config.toml
n_layer = 18
n_kv_head = 4
d_mlp = 2048
norm_place = "pre"
parallel_block = true
MLP neurons of a small language model. Each row is named by its layer, matrix (down: output weights) and neuron, and shows model dimensions 202-297. Each number is 500 + 25 x the weight over its row's rms, rounded and kept within 0 to 999. Numbers have three digits each.
A block is one neuron, or neurons of one layer that tend to fire together. After each block is what it responds to, as a language model described it from the Wikipedia text at the highest values.

L14.down311:493464473477534529488479476490511490515470511507505498521480529482482459522475483497450440519529495525493488497518520506486529446524517463492544546527514499490500470515479491534501542494535477516491473473495478453463501522531484508539467506505478474497492450514471552572491492489503501439
L14.down663:497518481472533498528502473507490506505539539503490545477493538514501484524487549502485498517484550492481507484472495531476487520510534451483521483507476510497496475487501509499523481473542507490482518490496505477510492526505484518475459495498525533494542502483464544520485492497484487476
L14.down1162:483477505491498490523518523532504501509506488518511473516510485497512492493479522514510468553497513485483506533503488498495465523525514520464538480528495497483493506466506540492495495523495480536496530513470499520531516510511488496503521537475534508506498521474507501510475492506447476510
L14.down1906:498541475528573504520460494464482465494480513514504508536531489526524508483512546515477477525521503488470464501459513492485535516452552484480526484513466508503446461484489472560521477501474476488516451520518443490530531517491522528484471490453475519522536479511467519492515515495537477495
Surname start fragments. The first or early subword piece of personal names, mostly surnames, that split into pieces, often after a first name in lists, tables or citations, e.g. Was(er), Is(mayr), Holl(reiser), Bart(l).

L11.down54:528496465506533524494476456461513460497504519486513451475482491494516502441491477496556507516509500460511508481512496480519530515501487517507470514503506476545533532411504485472484487516513514501528501509501482502518520508532507479468498536493479504562508494501505487480483505483489460500
L11.down326:527494450505494497519559482452498485437539481525555512478539492527478502513463483437480526513483511477501503493522504557522490502492473499549509460442477446492530489487475486505522480551484502489497550506490533515519497481550505525499502502496496474491488505505533498516504504496483491481
L11.down407:503482534445469511501493527498511478498524512492529486496473498472520509505475524488537550565550521532522494478508519515471502474487517525527511482501524507493485473534492505513488478497523522524513511514516511503490552480486530498472492511493483530462500521499498497457534490526461490527
L11.down450:485514443482452485506498485530521502483517542494496547507514509533483500469517505494477490562544451462551506487526490477521517515437502485516507475481472509508491525504543468494484487486501549511499496510519472514539496516494489537511496512497502534533520520464519470477507525460460503522
L11.down613:545495490519432488474485512497535527444486502468527457491460503496516503524509519550530529510516508478477506533501534468519498528500498539517523529521540489502507507511499505490522492536530516470535492521500500489493521528450541474547493485495495473499545493502476524495492465498519498513
L11.down693:499506521445520482503530498542499526487514561454506461479497522504523496507524448490500523446519483485520510506516501465559476518496483507465509487477492485517544481516499494516491518475522554482483503501521498497482509472452526514483516478513531513495497476473467508487523450489520488531
L11.down1057:519473487492487500502520499517514486471454510480481488486506505515500481477479525508480543496523510554546527482478501509548510512482537477473482502528492491530532446493509519471510507511484505548486534484494513513450551483469447504526510550477477536519463488496497504512470496509469505477
L11.down1192:491523500461486528509523519476519513487500506500509507523498476487533518511539500511485492475517479491537544472501519496498487499467513511491463483534490467485437478504518524480509473467519496479512502471476454488499470512489465528449543547496487508483470487484457525543470449544495503505
L11.down1201:476499514536498499515425526485483464534468531495488519506515550426529460500476453503496463482485470487543505522523513491463491517503537497481526541512508524498492493489512536518534548501509469489505488483512542484489512513518453512500479515506512456472465512505496505467506514474486493451
L11.down1311:486519473481481526480483507498546531502516534530466522478532525508529470516496499528438488457489480474516490457474516473489473526492513463496467481446515482502492531478519528526486491469521492442458481472527502498499460482515523504495545556495491532559488466530474509444484517460516474476
L11.down1412:480461496496453492531498497529525506509495500497490477509472487480561516473508499497477497525470478562510507439517543516474441519488485478468503509557529468503524547520502503447516479480472492465467462480505517514516497485485528515497492526488474511495476492528547523517493494519505486503
L11.down1546:462563485504494520514509508468493506514499525502533486483480502482524503459501501487447470467447481520490505509512510511548500513513520517498460473463504434491558471504457543473518503494455486494513480522498478523459500497489502517538480492544476522492474495484506499496422512513506469506
L11.down1646:475496494505489498485507520471503485471507490546470514490538482533527510476483474469486512460491492443506515456513527435469489464511537455492531516492496469499539494537525552544494488478525488508512477493454470524510484468473507509550479497497514515509471500506517497531445514513471508482
L11.down1650:518474512447489516499526497510499509475505481507514516467518505480523513541507487481501525493498484477494577465504509489497546501511513505538497472476504498509494508489479485494484477486469508525471495473529467511525502515501499497486470476489478502510504510484525481502512456497507492479
L11.down1727:489525414498520507512484516542492519486515459478523471516526523498559508488473527531491497471516505533462535477496516485495499500496542474545505507505551505531516497544482498489499478498477550474505480505466480487486479498525493490529507482465491490504495518514477520521501532476485550535
L11.down2036:511453498492484557516527513507556493482483538507506485485529491510488466503490458491489489526466482495474512535508505499497489505486458501477508469533543525500507488441498470503508479495497464533526493499545526498490496494521473502520529535520493491516466503515505538542513464512502522498
Mid-word proper-noun fragments. Short word-piece continuations inside rare proper names, usually one or two letters after the opening piece, such as Him-m-ler, Qal-q-ilya, Pre-v-ost; also spaces in table rows.

L14.down1521:469535534527511509524471495550512515477512507523513498488472489540517503479456537469508480490506510489475488492468549527525515491492497511463489530503483540508515473540499544471505476499447546540484524497543498529538525514452504529522523467475517494535496500427481435530490532509542533472
L14.down1653:466464485491548479550533523534516503502472513500499479491518507488478516479495474496490493475546511514548477474492522476470540506481503496519507525479485494542469537535523513476507525483527508463487486500474506520530528484491541545504477483473474514533514453447478457462490497492541484523
L14.down1957:482530527457519533483517532500537505486511426505470479480485506482508488435514481487545518533512542482470476474495508493479473452490546525497496540475511512510482476498513555518470485492507505482491507486490543517459481528537532477459526476486489504506486532531522524507435509477545545525
L14.down2039:468504501500491475491497428526513517486447487484521498529500505484512495481526534502545492527531516495520486454512494477517513498457526485495548474499425468542497488531525472480525486479508518484473476494506477487532477456487514510480509495506505473473533518465492500511482515448506481515
Table and infobox headers. Column-header words in Wikipedia tables and infobox field labels, such as the period in "No.", Pos, Votes, Goals, and "- Release:"/"- Losses:" lines.

L11.down203:517489520536506502505447510466505473496506489516506500491458477510480501475487479488575487558482506530491476545538482460514499538479510506478486475515494486515489483531511550527461464514495465496486513506518524529503546512531477499502494489529447469494447466537503481562548510458510530514
L11.down241:502502517494458505488509472489509529483479539523452515508486525468501520497488548472461507486498515454509494555566516496494532480511507457481480510518510486499490504539474519515532472470465477531494483508475511470493482482516507451497530494486463520500502484498508456544476428493512507506
L11.down250:525461490509479537525491480499533471519487519489481517526517449520475477519519469488513446489465522490493482518502471496477480480506485489512494519513529449522527470511486498524497445496465486508524507500490511476493508496492486482538542494506506502499487486470454480508501485507506520492
L11.down447:476510492478458496525495490513505497485496491443498495474527502514471501534485532520501547473494504482441512534492502522474506497509515518542511481507516511505504484493474527471446477493511516457506528484525507476503531479463503459500520505522493517477469476527451498468528492515478457539
L11.down659:496504532521500521490509459511477516511501484468474521494510490466521497510478504498495537533515481478500515480543520509475510567488524495521539475473556523508497480481491462467479461483518491494487483505489463487522503464468526472530453472499517520496490480518472487491526520496455537567
L11.down678:481451494568530451476466550485525475485501488483493503468496506493527497472468510456491479505471503539435435543522488498541445492469552548492540516512510533485497506477508522504551498469454529487464537466464489495475511487504525491487527496486503482492482514522517487446488496502505491505
L11.down999:496499531481507533483477478458505500527477505464511474517527463443527497471502535491488511493495525492538540514568564446458518509493494512507483485478492552472441499514468522523497471513501502509500516513468471534496487475490529476501544521512512532498445543520483491528479499481494509485
L11.down1128:477457465509485528511474471462513492540501520477461476537512520496503539509497523541492492450525503460494493505501500513469479489501516488482528496510484460499486487479474518542513449520502518516530501498494498533504508484535510445501508453502483488490510438544507511538478473458489506506
L11.down1206:454533488499499517518516529496501532486515495508539440504474504488514450477518469520534521500487500511481502498539567476522521551470508506527485493549492453452483480499486525508547520459518552455534501493515502503546533492463482483493466505509460526509460514537427508464477528473506528502
L11.down1414:521469473450470504478448484473505465577507492506499483515510479453546552515501512501496489448482466463455511501496489476498495478524537492496505518516551491536493482516464522502522459460482506514499494505461485456482494493469511495524519569522535480535475482474483503493480511502473487496
L11.down1672:498522494511517514498487473474505508508442469517478491477537433443539503506544507474502541539473539473464507502562509498448505511517510515493499521502513548503502504511449525517473451508505484495523517519481475533465501493493532461534518513526505497512496462514488461535481463509460521495
L11.down1829:520497504501471520525508491500476530502507510511511498481477520487541519461493536548468500481441529502496516506520510453488522497471525486514487525509528516540484480541509527499513465490555501482559500526488470519503491482540470508494502524518487511560456505500479487485492508539507534514
L11.down1852:495484467525496520574465492495495504503482507461503504468500479494493518447499521455463500522511497519506458495534452575532523513480537483529508526525509454502486469511489487535516479500509478474527489516510509516516513552495518481494528464521440498503497502530509499537450546481494476511
L11.down1860:528508519481528493482510478497486485524478488490488421452534450470502497484461509498495512508499527538467520492493506487510512469499526487465509473503518465491480524486499507482490483500451501506495526492484483543506564480518527488527477501522514508499478498562491519525504515504470495503
L11.down1878:514501524506488512509566496482553496500524547455513471474539510478525520525495536507529534547518487470491512497470515488501479527491509434516485445518494498531486521488473486503498465471509506489496507522542506471470532487501498481484462528489514503555514496452552533497526485513493501483
L11.down2041:467473547475491465489521562512487529486517455495489489521506508489481500488501512439576463514478497484501498482489532447452498540493479476475498494491447502481497451530509568518481481453513537506508486517533530514498511476466484503522502500518526512526507478493472532528468487517478502497
Sports-table numeric cells. Numbers and pipe or semicolon separators deep in Wikipedia stat tables, especially goals-against before goal difference, e.g. 64 | 36 | +28.

L11.down39:489481468489473571514476485508486540530491556480498502469473518502506448522498479471525513477505504491545484476539501527511508465508479516540471483488491511496503551502518507497517564488497483483501524489499530494494537486519514505554517521475501489481514521525484490500480481505496506496
L11.down42:474517528513529526517481457502499507509493535496526537483511471501508512475470501465462487509534507519529503522464513537488504506491502487493519474509517471525441515537511506513495518467503489500511496472473496513510481554511485484490497462474487514537458457499468489492492498455479512450
L11.down220:529508472496497528458504535432505498509521510445508451485552548507549514501550505418550508535513534509519527530512535496515533511484507459545537494499467501474524487499507515499537453513465485528491493499477489473493499511486502506485493478455468477500505496530486469541464484505466502501
L11.down297:460535506478516510482466520485507472519502480472471467470509520476498484508459507527500445487474517502498516532512496495517507463483539521487511468464552516547474489532520481488492465479507497511533506472489471519489451489460510515536454541510479511487475547450505509493478471475510562482
L11.down453:471503522507485506510498530522450461523501523493505522486504502510503509471516476524451508495503443499485477531493486434476454482470539531499550503499543479518454519508523487542530492522497518522478489465472515483498510532528481484550505514497495515482495456526486498510471466464491511511
L11.down567:526511486490493529489508461531547557471514507498563468427542489491488515539490503494462513511478508478489515505537521478508487489470514518503508474522541545470506522504479463497496502511503468507495499499473481504538507516466527486532466524520483504478506521502500508494503508537479485488
L11.down739:503494491498515528503550517505551511492546477475536479470501503511587522496514517453505522523506497512514535500515494519529516512492538526506489423490506484485503504467485530439486461472492516478503534533517474486528469521471489480505479512431488522480495515504498500501504532533511489491
L11.down789:524512475499468524515492473479485504480466456483429510511504517492541485519512516499490484481537526526501487511488524520524475471481480510520493512522509474483494527492514499531490543501522521470525471538488504503492491484539515455504484521502467533523506480494476504523504504526527498499
L11.down813:552524509472481503454507488486516567485488513488449483494551540508519532512478528496455516469463498489536557468515474484524474527442508492495463489533458475471477497493467492562504492474522499520508495520485506484511527476490473503524487502534471474520512527505509495509510537525485449489
L11.down873:508502506499512469488527500518496506477538458536504478453485492528569524490532434497518474469500521480469452483515492464526520494480483534509480452499520484515506506529526558478527501484547504465522488518498518522498538459523482523502465482478448517525502512484521547489558448562478517472
L11.down953:486484521492467543500501492536508505508556463518514520496533537494510524528505480512456515485490510501508495526545505467531502495492483475481483513506506546501524462498493521484519503465514470490497514473499516509532488434479449506545466489514515525502510485476499484513506524512506509498
L11.down1000:476500469494507469496454505515490489530498547454528492501510516461477487507525534435524517529500542519476512535544475530483502517513521475486525502527512475519496495489494469531499470492504501514533540516522473481471537510523475493533506499504496519506477495489497501518498480470479492487
L11.down1082:475495453476523498486473492488483519530488530515464493458504505474525481516457470517524510526501502551459465495485482495493512517501505469454496520515501507529473511471481476457509537476554499496525519483532522539498525485513483518487481445511484489539495495506486482495502508484495510486
L11.down1489:516501445449506471531502523468548516502500518494497496467514491448518490526468512529491477492503460551529499479494515515524505512503476500508499499529529504496500539518456468474452478492507427487483505513487527515514536483489490490521501518522503472496471488483494451490492564485498544454
L11.down1507:503509494526468481534463474522507530534493491459495482501505516477485503507537491516533540440490553510533522522488501474458546511473563498437466532476527479526436491512500538503490484515487482450491540530503489497489497543537489488475484517442532488459442517509462510518422442444470531537
L11.down2022:534483516463480509496511473466553541465497520461486488513512478497453511496492522527500503448499477508509517487534534478525529474498510506497515466483508511530527472474495533509449487476478483516471508477487472525490489540493505483488469493480501475502526485536487505538492463492462482467
Mid-word piece after c. Middle subword pieces right after an opening c/C or oc fragment in fragmented words and names, e.g. monoc-y-te, Dioc-let-ian, C-ott-esloe.

L7.down371:482507519523483494456500460445468491495514475523492504445472492531494553447541502544470530508504485476511515461502520537500527485493504499540530468535519529537508484503504484504520475481508514475483499512499507436471483521500526492462490524477486499487497523489484469500478477473503490515
Surname first pieces. First word-piece of a surname that follows a given name or title, mostly in lists and tables, such as Ham(mel), Mos(by), Fre(eman).

L7.down1951:534510499480481494450468542482491509513515491506480534503545516511479479542464519502491536506508508480511492554520509496509505538508524512513487531494468512491527517514521528528506519490493487510519533469495462510531511457477497493492509507498529555499486510517493517520461455512491497469
Track listing row numbers. Row-opening numbers in Wikipedia tracklist or results tables (5., 4, 9.), plus pieces inside song or album titles (Wa-it, at Goodbye).

L11.down144:506482495482498521454503481482481483525485474475519514495477468550442506536514462491517500492478507542530488495507490497476483498536467476505491476458502518423494523491470462506437540522459525540534491474461491500489512511478532478531535507488514503522501547540508483503470490494524526574
L11.down454:485471471495514461492491475433476503517522520477517533485478467548528539512484460477456480463509485517470483517517511526468519513557512513476485449486504494541489500484530500519539476515531469454524467520529464451506522470470510506538484505500522472484545456540521460538475505493481497479
L11.down575:528475494522473487499505516525528518471531500467519469502474477530506504516516478483441518531496448503534515510519496536530455458550522505497513480461497506501505502474500540522508515475498505520502489527487446495509483510456498499468541496470510516548512513478497488482495544478492456491
L11.down587:512468465446484489524476491435501496496502471495465520505506505468515470454487511476505477490449508498486482536515460449485498507486551514491526495501498542515569476490504473497476539507495513530509482524478527486488506486488481531538503510503516513511485534497534474488450505432518517477
L11.down775:502461543536481502523490499490468501482485508482497486488502474548486527505483537517492511532538511481538518488471489498558500459525468503573515517470481480521483522479461495512479492484487491512534465506480508501538480519493490486537434511533476512547510526468480492496490485480496507476
L11.down919:517482535445465461539502477511496476482510488490545489490487459492496488470517484504478520545489496501488499533502516510547511499490497487487526527490495533473509509483518517492459512476529462496510526515477532516527533494489438524500527503493485514488481434542483514525510468527557509516
L11.down1161:452537506510505460499532504529513546525513510514464493469520531527512469498458497528521477478492494486523439448508517489469528505530494550508501468507513505468529446493552513497506512513538501484509508503516545521478508490512443508461466502494522574484468528476527478518510533494540488488
L11.down1256:486489460520472472554488508447498469493487440553434500514487460504552516509491467573544497524526499515474515532489482520507481485493495564527526529534523483504502491514508517469469495503509465550516498486494501517536444512485490489498496543528512522489501511521529477525499468538507499495
L11.down1475:522476487502469479501517516486483538486468511526480517489488504491482539518487501509512467494523488513487512467490488497512440487525478518472475500512468476499513504483518479505526473501458479565538472491513521506474502503530471523476471524501479515492557489463476509524484494469471476538
L11.down1478:522505554518459531541502490536520547542466479518530474475515456486493436527514537463435530488502527513519538499455467477519505473517496479509487466514493462482528484507519526521476495499511490457541509517490491550490526475485488485517464509484494502517495483486483453483518500450514524493
L11.down1524:534524534492527526475494510512493472428470526487443493568499465533478488505478453485486501509508555476521535509488505483527497479520544471486532474485500490540421503481522502489490511464509533533455505519487455499535470547471487442517486566489467523499476508515469507491464514478523477516
L11.down1558:558519499487504501499465455527493509487477577525484542494482495464479509496508474509525494507522515506501489473523517494496491487483550491522480489529499523480479470499505487510511437523480474475492477454513527516523558476512490500503489519530503556495516464487436474501497493473507562456
L11.down1722:518473511518485489547511491499492518467482508522519487522478518522474517472501534481495524519486511483492505508549481518537495479505483458489484509535521505527547536506504501499480495491480500504530511548509454509539495499482533486528492477457512520498514492470554502506481527513478474512
L11.down1783:524502515483486484453463501532567474423477483456491518508491504471470521508498540512508496477478493510487518529490524515473486524507527516477478527511495521486519479516496512531475483517511466487524473497546521519534498516428471467488485561567536487501501524525507485494506506531516518457
L11.down1817:499507488485467524506489494543495477518505512518567548537535453486513498516470515457503478510502554542560527474478506494467502470511524564499476436511543511473494469502525501492528507506511485497513500488499487499470490481537516520482523489459494475566504484505539496486568507490512498531
L11.down1929:516481476471449500523496526510520460458494505489531500488446514536489499543470466531488493528479519534506502515517516528513510471481495445493526514503477523513490518469490470492511508507496504530505538464484499478462491517486491525479488483478486505493520490464480489492482543502512520532
Table first-cell tokens. First token of a wiki table row after the leading pipe, above all header cells like Party, Pos, Team; also row-leading years and numbers.

L7.down1180:487487490489506499437496495539510496478526482534508530483530468537464493548482485512516513504517484496530443483501510489468486508531499508484486497494511478457474507494510493491527502496500524526500474520461501497498528503530518481503492517520514479523511494459526491529561466499517473505
Sentence-final punctuation. Periods and paragraph-break periods ending a full sentence in encyclopedic prose, plus commas or closing parentheses after a name or title.

L11.down44:496512504505499520506483514534480470514480496484501511471486516508510514561489512494503497471476522505508511508491491503510520525510496523504511463482489485527524491520497497510505525499527498472474514489505501524510513466488493501501519490528511493488486516496512500507521513506529493515
L11.down114:475530504466527479527503499518492482513500532499498532510489523524494502539473502482469488489516488497519523466460496484503502491486501516495563514510500463486499498506490514499495504506495507473509467484476525506490458527495539489527468490527506517492514489484537517516484495508547464511
L11.down152:499517490503497476489475508530460502511504506504500510509506502492471482555508498505508513487499505471500500497495501485486507504509516525492491486483501492500507493508503515508501498489510510517497500489504517485508515510498484485495492495510504490501490490487505518516520493501498507521
L11.down423:515515513493489504481436508519499513506499457474507525497529515492513454555504497522491500501491493514507519470463500508492511511493500503529526478491530527481530510496516495478481509476488494485458508499525514495482511495502464455493491486502510495467473494509497490518492480496499509510
L11.down479:521510519487484500499492485496497486511488514496514502494515478501467488589516502502495509488523521496522494484488514502484492502508491488500523492490492497489509524521519506514498508472522501513509497493495493491498503496494501489495501488508504477504515480492498494511554486479508478525
L11.down520:475513520491502493477502513506507495513466518489541514494493492492473486564530493506510528490515515516523515486497524504493492514494509517497486470511468491478520492493488515539491510485454502522510498484529504494499504525495487511512526510508480497484518501477546513520501495475532443526
L11.down528:492488530503486476513470528541458490517491489499513500494499493523470531545520489518502524497490502505487504481475507500496494482505500534529509495505480512486533488510499505500496510479522529514485507486506484503508502520504487481513518456495501494491458512486518510528530509499511509514
L11.down655:526512494495489510487476527532485496495507495511473530501485517509520487574498506497501518504517515509531486493486520504507512524522501524494518487517487498510516515501514477509510504516494527527500494502475498497498541483523484445547501495504488500506515496503502487504487502481512509505
L11.down680:488505504491473508523495483506516470519517480511508518506504495487481526593485524481481503518523513504503508506504506481508527486511501480489497509511507482497482507488493487488514472443487471480491514499463506474514506490503498502526515506483503495510498471498486518469519536464455508497
L11.down721:497522492488506477494508489503503496490496513513519495496497520495487502537504507513493482501510519497500466506508480501521477500522489507496502456490496495508505492482474505486510494523499488511500513483510525514503519496489486498522512489518481494512515491491528496520506485486528487484
L11.down730:472478518496496498502537500494471503552516498540510512470490502480505500549510535537496514472500497493513502524512493501468552500508504525543531487520499494510506510517501478467513501486504514515478488531498492494486504499515502477470514483502523489511510494503523487469532514467487496510
L11.down773:503498494510509490499484480497483488492464507492514544512514484500473498571480519493518510481494488490498488487507490493504504535513510510494513501514484515497525525518510500507508513485502491519512498470503500485493497519481491468508512476509514512516535488493516497494514501502511512521
L11.down920:512494511504502472483498501507478497509490503508526526531490493486478465547485501516516502509519492513507487483481509506497488513498493514509493460478496495491501514502505502493531517487499494508489485491515493477493496507500501492475515486518499496487518484478514499513534500483507532528
L11.down1293:502511498500485499480485495516478497503500492507509511497521496515486507553510494520497533487504497513499518487487512492492480482503515504518507498501489490485521506498489504490478509494498502534509499506511501499508506515498496490518499482495515505495489497495505502497510511491505518527
L11.down1404:502486497487482492488501494505501478521474543517512506515502480506478501570497505509485497499483503504520488498507509504515474484501504493505515491500490477502486506508529491515512512483505495524509503500493499473506502516515502510489503509526504484490507501476512500485521504486481490524
L11.down1462:503508523493483511495492501489459475504492497485490509474497524506486497561501502482495517487519520506505503487513507485514501486507498504511518451508477480503507516506499504511502504470512499513505511494470488499490515477492475497533486501496524503501480495507514520481498496497506499500
Sentence and item boundaries. Ends of sentences and blocks in factual Wikipedia text: final periods and paragraph breaks (often after a date or place), plus table-row pipes, list dashes and == headings that begin the next item.

L11.down402:524519469533497458457476479481488518526503499515509481495536498488512495496489493528480499492518477544479515482452542521473543500498559496526531480476486492512471474503481520480507467534536502503495479501498540509477486490498528475499524517525508501478498450477519501512490494454534508493
L11.down417:454504467479557495496487478501495457472541482458501519533498490514539475491529486515448466539462511556450479498478512489500507502492466503494513479521494521462458509495516519479503505547503505509437491529510493517499477494486510487525516536469504545504518521503516497491486458506476509504
L11.down433:489469444478489529527504466536465499520493492500560538437494522502496494517489475503509497538522568496470513505521533464468431538508542490482520512496482494505492500483496473575514473502519485507500512477481521482484521483494528517522491495518524477544482466494522468524503516480479524501
L11.down488:519459467499496508482514502462451491498503536486523519497486493476485557514487503485459439504510541518501509535488558517527477473520509499511528535530503552514493531512480509494476505492512498500505499508528474547512550483490497512512525495509462513543478494477534501472500500482442456514
L11.down598:472503442446494529471511502502465498517481523490452508460515489435501513455503519528516525449509528485488505521535518448505483471531482486474505476532508473473503487510533512475532520544491486479497506536468467469497485484474494510476517497472488528495507513492567519483475508493482528506
L11.down712:510508460477511500511530486459494552512491498464485471447529499480553586459555488497506511492501438497519501468464478475492456515514503445479480497499527515536454511466517477497462483448499445500490472505507520464435492519499495508507469509480481507488477484508509505463476438519462485466
L11.down746:468511494459486539500483519445488488488512488545515522494523497511492509520504535482505493463499530518509522517454542523492538540500548463515503526523473480540502458565488513491472484500462462496488484489463503503490518502533535507496496524507518465515481501539496501461475523501451520529
L11.down939:456512496470514498526464504512538491538476464514494468497506482481533488478499506499493548481491514513447536490507545505500522473522517501531483513527448478519502485518529488526492485466508484520470501511483488528482505493511509482514478524469510509495471520471567515518487527511488472533
L11.down944:482500537447479516508501487507507514490456469512463485548462527470501525536492456494450537467516483509464488509472498439506494511508498506534476508521525480501506513547494488500497506489471515492458505498469506497468467488496505491524480506506527561530517488524463469515506548513497473516
L11.down971:525469504520511491500461524479514471532477505472527469437550435494496522515488479468505541534511495558534493517501516475504505454515515484479541516538514475506516523487530506515487520469502499491503493483487474453487520518528514480539566491489489539495517507482557480465506508478499480485
L11.down1081:516507474487533518506488500482479465529497472453469469487483524480500509463474497485473505476469504494516509491539507491492518433487506506480523496504526441483501535483456467485520465506530510461525508503561514488483513507456534491506503527502514472446479526483541533515498510523480497533
L11.down1130:483484487486548540512502485463498484503523537502522511519494565487512501509510476472496492510513491526500501545519507478506500476545499513514527510483482504506498489513550506478519459489474475479503524519484473495468521509512480477519480525525502491461462470537510541482498476517496517498
L11.down1305:515465503416506478515490527503500474510500485499502439488532520481513489503508497474487522507462462485496503483496561443488446512487500439523453520487544484489486506510477507460493492505526501495473507515518465448517509484507479477521487492466505538516450490551460487474515508463483504493
L11.down1326:510523516508507496515465507522475496438519470527538481506496521478520517490462497475503531468513520545500496437548502496498468516509492515482493494463490532538501487471502507559489497496510476545529501493461527476475500479487544459544485484523500527504487505501520476496493509495510512465
L11.down1346:503484517476546514515494490538470510517477495481485440524505484472539496517492518508475540523531520513485498533531534491458500507479517479478518511495524524559539492484460487489478442498467490530438521502501502506539486473483553514536460509478526452480468510529512476527490501500491524480
L11.down1724:453513525478484512491501545461492581472545520488472473523549511501519491496507483518479487446461526541513519471511485468539505492499521464484491476493530523479510494495506525466460497460497501470473527498515498530515525463477494499516513503502502521490477495481537491506518505549537546479
Post-first-name token. The first token after a given name in a full personal name, usually a surname's opening piece, in lists, tables and credits: Edward Wat(ers), Andrey Rub(lev), Franklin D.

L7.down421:519528450520538491486472505483492512492488493523489493478536490558486504462499533521517514516464495494459471483508470455532488522485475524532456513491485508470531478472490551521482512493494528494476505531518491534511541484519489487478472533483497495483539543518487500534507535521503496479
Word-continuation fragments. Second word pieces after a one-letter start such as b, c, l (b-out, c-ortex, b-orrowers), plus cells in pipe tables and semicolon-separated lists.

L7.down743:498501500498459498464480506514492473524478538497513465533483540551489506466477485483532517474545525498499487452498515434511532502498499471506553523547492481498459494496493505526518561450511519498522494517465492469500541457528506520493493505534497537520524516486490477524513495502482491517
Numbers in data tables. Number pieces and decimal points in table cells full of statistics, such as election counts, sports standings, climate data (e.g. 22, 30, 21.92).

L14.down391:417517507515485516501476498435483488490492522492551474544505481535477497477481538488547518464531543482490479521445473469512535531508545495560454530475477514543502555462483485541491493484503520511471526485481491495511467509496531522482492527510485498502500536534512489471510517485478489519
L14.down433:489469451488517573506502489490507492494510483478533548504496510512522485528499489490495505477487489530504531513526525508500519547524513473517524521536438467508486509459496467547502502499516503486497537512499507514472500472499535518466486542480496541503520484524516456542529508497534498475
L14.down535:517520485519490501525453532438481509499495487520512556477544526502494480527541530513464537520497504506495505531501472464489525585520519505484525516505508532492524510486457538542493494495517524525512519522497525514493515447483520467509488502490470501519511481517476520501475496508525478494
L14.down1009:468512497521550522478510508452511490527474487493493524524510479506477510503492472530537495511502474507483473513494525490471525537516500498499530516492491477468521539486471507523490491509470514486516475477557504589565529495499479505518500525548499505541460483516521467551519520500497463487
Numbers in table cells. Numeric tokens filling cells of Wikipedia tables and semicolon-separated stat rows, e.g. chart positions, league standings, end scores (10, 21, 8).

L7.down1068:511512455470535496501509478538518507516476484501491485546491492511470444491485556479490480476524492441483503483499478503504533451502482484500548515462513502512518529491442521518474450495518483481539485490508487483503506508495486487505468493492478465492543489508464484503486509490513474523
Mid-word name fragments. Word-piece tokens inside foreign proper names in lists and tables, such as ș in București, -R in Abdul-Raheem, gan in Juggan, and occasionally mid-sentence function words like and, not, order.

L14.down81:490517513525471485526503490496490438516465476511491525484500485489497507485487489540520482519480532534478509514504511492545456499513511489482506496544520506479521478516493509508505512513513452509501497505509548496536508507522465470475502500481527562527477476520517531503485526512528485482
L14.down168:463503496537435485496517493461531457507532482476455537519514521483529527468460539507443475442506465516537480470512541524489479533539487502522498478490487480487520451503503501479499475526486494551517502511490468552498512493524545480497506475471486479494530475491505506506474466500473510485
L14.down503:495530484487491527503490489524530503508505487527502507534495473466489526497533462505470460493497504478452564507491504500525476472509504461509493521472524520504463498499494487533518489516506479503536497476491556543540489521524470469518460555466527520489499468547472502526501497508520511474
L14.down1383:492497481515521544547514482529518494487523531462522515514505443551510487497456496495503467493510511525483532528516495485497497497494483477480493495531485535535471490506489482494489529500496456474527458515490503476483458523501507474504502505479509515526521421493476493503478479511493466508
Given and middle name tokens. First or middle name tokens, or word pieces inside them, in personal names in lists, tables and biographies, e.g. Frederick, August, Filip.

L14.down894:477493468493498528474523499503498472492492477491482512468439487507541514481476514484520477491511513502511582508505492503489497500490485447511495458496485472487445505475517504480484491510475498501496521492519493462485446536485503500504505516464478524530492506529525527487516539531489473510
L14.down1012:528509480482528492501547535508553521451485509526477490505497509479522540482504525506572470460432506485502494471504499495503483481502475508490484479497512505496517492508521518467478490520526512472536505521533501487508516513506447495473483535482540525488483503472510527543482527537555474504
L14.down1983:479498481482522509511404500517486464524476533483491530539465471530474506535480525512478451508532523474469446492499522526493514512540501500466485560527516487477506501525508510516507555517467502511492495474481525516503509520519518504510514490483517501503508494506522494501484528467467509490
L14.down2019:484486492520557486491532495507503518505537495520473525491505515471519522471544501506562513455459481494513495450514517486499493516499449516482471480505493514547546500436491448480500488480521505507526498500504498526494454497551490486509515478485471497498496509509505508494485493537520506493
Mid-word fragments. Inner or early pieces of multi-token words, e.g. an-est-hesia, pre-ced-ent, ingr-ed-ients, chie-ftain, fore-most, mostly after articles or prefixes.